MLP neurons of a small language model. Each row is named by its layer, matrix (up: input weights) and neuron, and shows model dimensions 48-143. Each number is 500 + 25 x the weight over its row's rms, rounded and kept within 0 to 999. Numbers have three digits each.
After each neuron's rows, "fires on" lists the tokens most often at its 100 highest values on Wikipedia text that the model never trained on.

L2.up790:429473497507465517512507518499518508474511532533545499530552473511464484506465491545485501497518524477484540568460516482482475510484509499507480521501488432513473482489503482514448519496504478487535495498565505513507504496463491462519541519502555527474505495513472470527483476455521509473
fires on: "s", " of", "-", " ", " in", " Park"

L2.up663:516496528523509544534493523506527492489498505563525485516494498520435502485493504519513491523491492532469509509499514510486464464473490471496468497502533466496491504488533497508449492519514474555481540502508456535519512496527491470571479486518500498505479482456493446448505477555533498496
fires on: "9", "born", "age", " Year", " field", "s"

L2.up468:523557554491491465525550480523479447493467520513504495448466529474471489465512484464511495522519466482478529471516486537528451480515472518471476504535525528467553492503491505470521530503511504490496471518504464494534483481479495475484504517548464489482490542495516496502504472483516508527
fires on: "\n", "."

L2.up1446:520543513463507459494468534471498483513509492558483490479521501514478500469499548511461547501462468516532505504514458545511471492539514478462532537466484513483519498489535519500486557506488475511558504513465451504492492536475505528463500474501479495488522485550470502496525508489457500475
fires on: "2", "1", "ing", "-", "0"

L2.up668:512535514465474505495462487461545511476502568531474506495502524495556497530482514540521505452485491463530443517508529501529505514478489468527541463520464463500492459497519476529466486485510491503519480489532566449528535542490526471487508476529490479506483543552487536509514497522495470489
fires on: " of", " ", " by", " from", " before"

L2.up1008:575533562498516500515496472475512503453486488559483499486472503478526498515543499522467483494477488455504510489507501529497494484539484511532454518547522498491504503500490468442499491524479513509474467509494509477506447484462485507467534494514471503506483521503457502469490501521504527473
fires on: "."

L2.up653:512488515470488482476508476471467546496513514482517497535479505450533473486506520515483516502489511499500494500491516515495482503497530529468544530506489500512497464505518508493489481517493469484484526491508525436496510503483514513500491520413526499470457513557515523515536514516542458503
fires on: " ", "-", " of"

L2.up1420:506472524497538460538514506491506463498472540502481503499500494462469499494552473545475542503522519517459518502529462528494466500513450491467506483479445518468483494487482492460494487503484456501494493483514538497522483507461500499518506489487503508514567505504452465494488499485474510479
fires on: "-", "0", "m", "we"

L2.up840:447484517483502465500451477518551524455537518500467512526531512522539528561455476491506490504516505518498516515533511493507483511466493504509514510516461475524534469507511485504517489487479515485493523467492542480523492536500522453495529469494464488500554483515522494492484477491505486457
fires on: " ", ".", " U", " of"

L2.up853:519487516495488440565538481500521492488523475521507478509472496496506504486504469500459521451497493505485538473503511492496496474472482520468523522527514487508534476528480488486499507513487477489491473465500511549515485530477513486511507488548536537494509524489512527473512526528542472492
fires on: "\n"

L2.up104:522542552478493478501539511479482547543518489530473515525492494514490491452501492470498538502453459502542505466524495566523509491502481513454516538546521505509544482452499473492501523504506495504475426511528495480490479477467528513457513513469512505485514525479496494509495459484495475486
fires on: "\n"

L2.up952:494510556540498527518494512511494464476502506497507503492457492488474498517520501496523525493457465470496494481512532489515498456477535499498476471480493506487547470505462505450507477454504507495473447484515511507533509496479486489494497545540522500494523529523472530470526520474528511513
fires on: "\n", "."

L2.up650:484521533525498503494538521456499476506484491520531504507485485519519523485473513492509482478507531513485511480526533455481453493481482476492541511503502499506511470475461541559510508502509460472498473496506448508473507525458460500506538540505521534488510495501438462474546493514548477503
fires on: "\n", " ("

L2.up1116:466502498500526500463493493510512539485527487491527485524482502503509556520484473514439522578506504492448482491494498508464535519468505514461488503445462465518470512482476509522536473516493484493487490514467502462534529499490502487509529544497481504484544504556495486466491514524548521490
fires on: "1", "2", ".", "5", "7", "4"

L2.up1493:499502522522485517494493494506519503522502482536511510524500479487530522550505523536502476528524499530522456511516511534490495447490469466542465512487441512465514474503527506485511473496473504479526494483451509486503510460499476503443506512475477548489500492554509517517498477527515504509
fires on: "\"", " ===", ":", " (", " of", "=="

L2.up1260:479462508530468464547512522484482495460504455502510461491488453522497500516490475485495512529494499550529440441483508461472480481490514517476497508515549484522521496484499509509511515506475499487515466453471501523499512460480452501505506515503507541486532513453488510493508541542509526489
fires on: "\n"

L2.up930:504504517551493487442492484529479478478478502516525479504516514514513503484538505533488494460508467439469484538500502529518512524510501491514489515487498432499488488457515508545473474489482449510504509482543513497497531484468511494527560506502508500508465484497497537516511550460471512448
fires on: " of", ",", ":", " in", " •", " to"

L2.up1126:533492552509476460520495497521525497496519519547518505465516486497467505528454516541483494510493556512547499497458526498453471489467543481486502521500498486489511487504490482482509502466501516480530505528525527505498556436513554430509487481508508499493499536451501489486501527556523504493
fires on: "id", " were", "0", "s", "e", "il"

L2.up1422:500470548495507535529516490485525556477534462518487448490470473467487491466511509503479560507452500529485525550500462511547503484499478494457499530486494517494510519522565472476496548515462486474514493501519502488517504488462436507521505505481496526537528500485485443496559475463488540497
fires on: "s", "y", "al", "-", "f", "ing"

L2.up477:440526516531482543504500501483520516510502470471529536513474486527489510485457501491518541477504519477537515485497459554501457524458482537446524488490457507501489471475537463510489447506496480489518514510486517530476513492496463455485485480511511522467490508485441495501532515558506495504
fires on: "d", "er", "s", "ing", "in", "y"

L2.up1387:461492472496517519483451478503480508506516502462539488503465459501513470468498458504462486518496501517525492491501509506465511516507509505521494508489465501494462459518500551529495471476471509523481514513528502500537522474537519496572516481502505477511534480506478508498463505491482496504
fires on: "1", "ch", ":", "."

L2.up136:516485504477467492509456459468454536530547492537490518468519542477471528480503535489495522494502507486475441509526500481519539481498467513502505495495485482510509474489510482443495507485504473509521529483467495503537463496470497483567479476472532508480515474496492480484532502519523525517
fires on: " of", " ", "-", "%", "i"

L2.up1354:518501541472513483492492513534491546528486526455498530473488503519478520498474546479442470514502512525498474497446541480507523494506492470490522472525506489469480468496500535514524518450490493488524523478471512499497523530486481494557492513481511495451508540508525539493493473482482494439
fires on: " in", ".", " the", " both", " his"

L2.up343:505516483521502536506492531498516530485495534491560490501507492509524517531467456517479516455470497472489478503530535497537466459498491492498461510462540497467505460480510486506466506497488511537498528463469528492521521509502462438502506490454525552493505484497477533510525496497503505491
fires on: " of", "s", "ed", "6", "8"

L2.up779:508494513517512479499465466450492484488498464484552509489448525525496500461478524508491498509516523518531557476484572502494469478533508478514476535542494482527544523491516525558486513503484488529484475496511541490480490505505541482497503505506497474510460547465503485487481473521519520518
fires on: " ", " the", "th", "en", "–"

L2.up385:491500499535542519520496463467524515508520512503533508470452470501500489528472436488462493448479517553544488488473510523499509487505557524510488517510500509489498493468496463494508480534482489510488481471486538506514527510503496445525456451482504505471460480512495496462471528539505529482
fires on: "s", " As", "ing", "e", " An", "ed"

L2.up1130:466531503485487488448486521525502517525487519523525483477514489483494513528486487497475531554467465524481525488513491473488503505505512496513522489494496463473469456476497489510474515515511511481570499499423527493518526515473498510576474514510544501515507544498538474456530508460493526488
fires on: "1", "4", "3", "2"

L2.up849:462499491532512463489459481505508473502497477456539528500499499510512519504545517542516522506524479495527490517495516499526499476497493516497488505534523496496477509486543503495481499465523491481536499511497514524479487509504526488523461556532525506467508518492510504524479488469521495492
fires on: " ", " his", " di", " the", "-"

L2.up754:524474525501536502527529476515545535500517542528504500514480467494497516484481548478521533481528507538511499522476513514499482569507504484478502471481504481499484482456490498563464476490498524490506497476539466501516517488522494513504488531501504483484508496484496479477500493487486492496
fires on: "s", "age", "ne", "uc", "o", ")"

L2.up1315:484493519434506504540514483496453534502521493490487474490518512494477470526513526522538446495451465487490505454514503492464571522548507476476477540504464524506493511509530498496474505533509473532492520500467525520522493487466483511553507473463495521500520496501502499487522497502468509530
fires on: ".", "-", "th"

L2.up1419:496460515481502522482461508566523469508512530477480489481434519461469464507496524477462486551532506525514506548547527449513509454492521516475461485487510483492505505503556503517531520549510507487478488497529493543513474483500484441560547513487472510509509482468496481503534456506493492454
fires on: "."

L2.up1454:508523530550527462511502510523481507526452535514502482519482520501533493486474472464549493500524451509451519513469497509512463454509482479502465485500510488527529437527442534505529512456491525523487467470527493534529463517476493472516435527505519532525478511507499500498497517534511440507
fires on: "\n"

L2.up294:480508529472529455514516501501444510471468498527480510521480519463543537542518515472502486496530485507543512493497485547489504502511492491532494515480474483473508516532483520524517530527445546439482469502505519489506513459459557484479515527497557481520485565553472514498495511501481491518
fires on: ")", "9", "st", "\"", " for", " of"

L2.up354:493460535511505482458471462524505530469528474456531505514464472504514494556508510567464469515524476497515522467506484517512468462518497489520529493442513429478474497492503464510519523552511521485491461504487528483526489532500519513539495501495490474544527483486506446511522489495510425517
fires on: "-", "ter", " and", " de", "lla", "."

L2.up1021:511489530465480517509463509499528524495533528453471508528487510507504505536470541479489496521551501551500468528513518489479500489521464516509486466487475462488471524487512514475538477514494496512522550472475495492512536514554474478536492493508469512494511515490492488471505487492535505469
fires on: ".", "D", " |"

L2.up1215:467487534499493491550482514443483466508475469506517488495438475476476474517513488512488506525503543522546467478496530499535542479505469524517508518488494519487520501501498480468426528493510530524507456530486501484538454525529487507477504460527534491493548536492490484506518583496464474530
fires on: "\n", " such"

L2.up1005:470499492542492480547468510482479503501519434478521519486443475479507535488508516496500470513535519473530519518511523521494445504495493487499557540493522516525510453486513490503491467475486518451539469465518512474509527506456444505525519494538528530538522502480506534483497510492523518515
fires on: " of", "in", "es", "n", "\n"

L2.up298:526469521548518494557486527526450487454489504556479491495493445505472557475528490502484486533465474497497531445534486504503457502521476480527472519482541514523562514492446527484495511472487502531502482493512513453502505493496484424458492488509509497472468500479501525497471512495447508491
fires on: "\n", "."

L2.up190:489431546529504472503498521509488511493485491489478504525473500474481508494509504511497489506480489482452506498478506445522513510465540513493471504524503516572481480520503475480497497469471456536558492468525538540569470504479493519502543481503509508495496468506473444513476456508501498534
fires on: " |", "s", "al", " of"

L2.up909:525506484517495487477522546485485500468520548516479499530470449445433483498495521500531488476521486492512500526508494506519534453519473504464479506515456488505480484524543522500464503555488511540469491517501530507501536481465474495537521490477507475511492489513479484453553471480430476522
fires on: ",", ".", " |", "s", "-", ":"

L2.up46:530556555510541480540488465487499503496468512553486507502457497489494489510495472445500495453441501521465501472509517532500508473499469488467472505494523500497553501494482443510506493483464544498488435491513482479509505488468517462492512559500521535479498518482471458464520474546514523477
fires on: "\n", "."

L2.up1402:537533528500557507503541490485494488508485528516492474522434473506516493449504498490505445499471463496503519482509510493485509486501491485541471481489491499528502474530469510472549489458465546525509484520538547502492508532468500511446451514466504529502518516484502488477532490499524535510
fires on: "\n", ".", ".\""

L2.up1524:469479507552460500511466515484480479515572470460460493507493490511510530503493526510513470436548508506503505514502494437504524474525540532525477498491472475544496426467487515504512478533469490500479534498491551473460552499484483499493514497483496482485499509505508482516496543509498534466
fires on: ",", "=", " As", " of", "ox"

L2.up29:493486522464519483514485505451531504514557504491512500521520506468458496486474495504542530490516462506529466525525484525528462507498517466488522504475523505522488528511477484471503506556489463481511498488529440492528470468473500492488466556470550457480493489515504483500493493516510517472
fires on: " ", "-", "ch", "s"

L2.up131:506491517480508507527500520487510505515475495518502550498507473501471498500518496556515508510484484526485490449490490525498473477509519522519493551494482494500463515538456502526475499523508493523480478479498517468498485474482494553548513477483511484480531503491527440495529409456492501510
fires on: "-", "n", "p"

L2.up183:470516492506476516478468542498510509485500511514547533498525505465481493512458501495538491554478481425525468491477487491463507475513526526497485489477443469496482522525532525511501501494500466494507484505460542490485510487433494528517493496504519505548513496561488501526527511544526493531
fires on: "1", " \"", "'", "2", "\""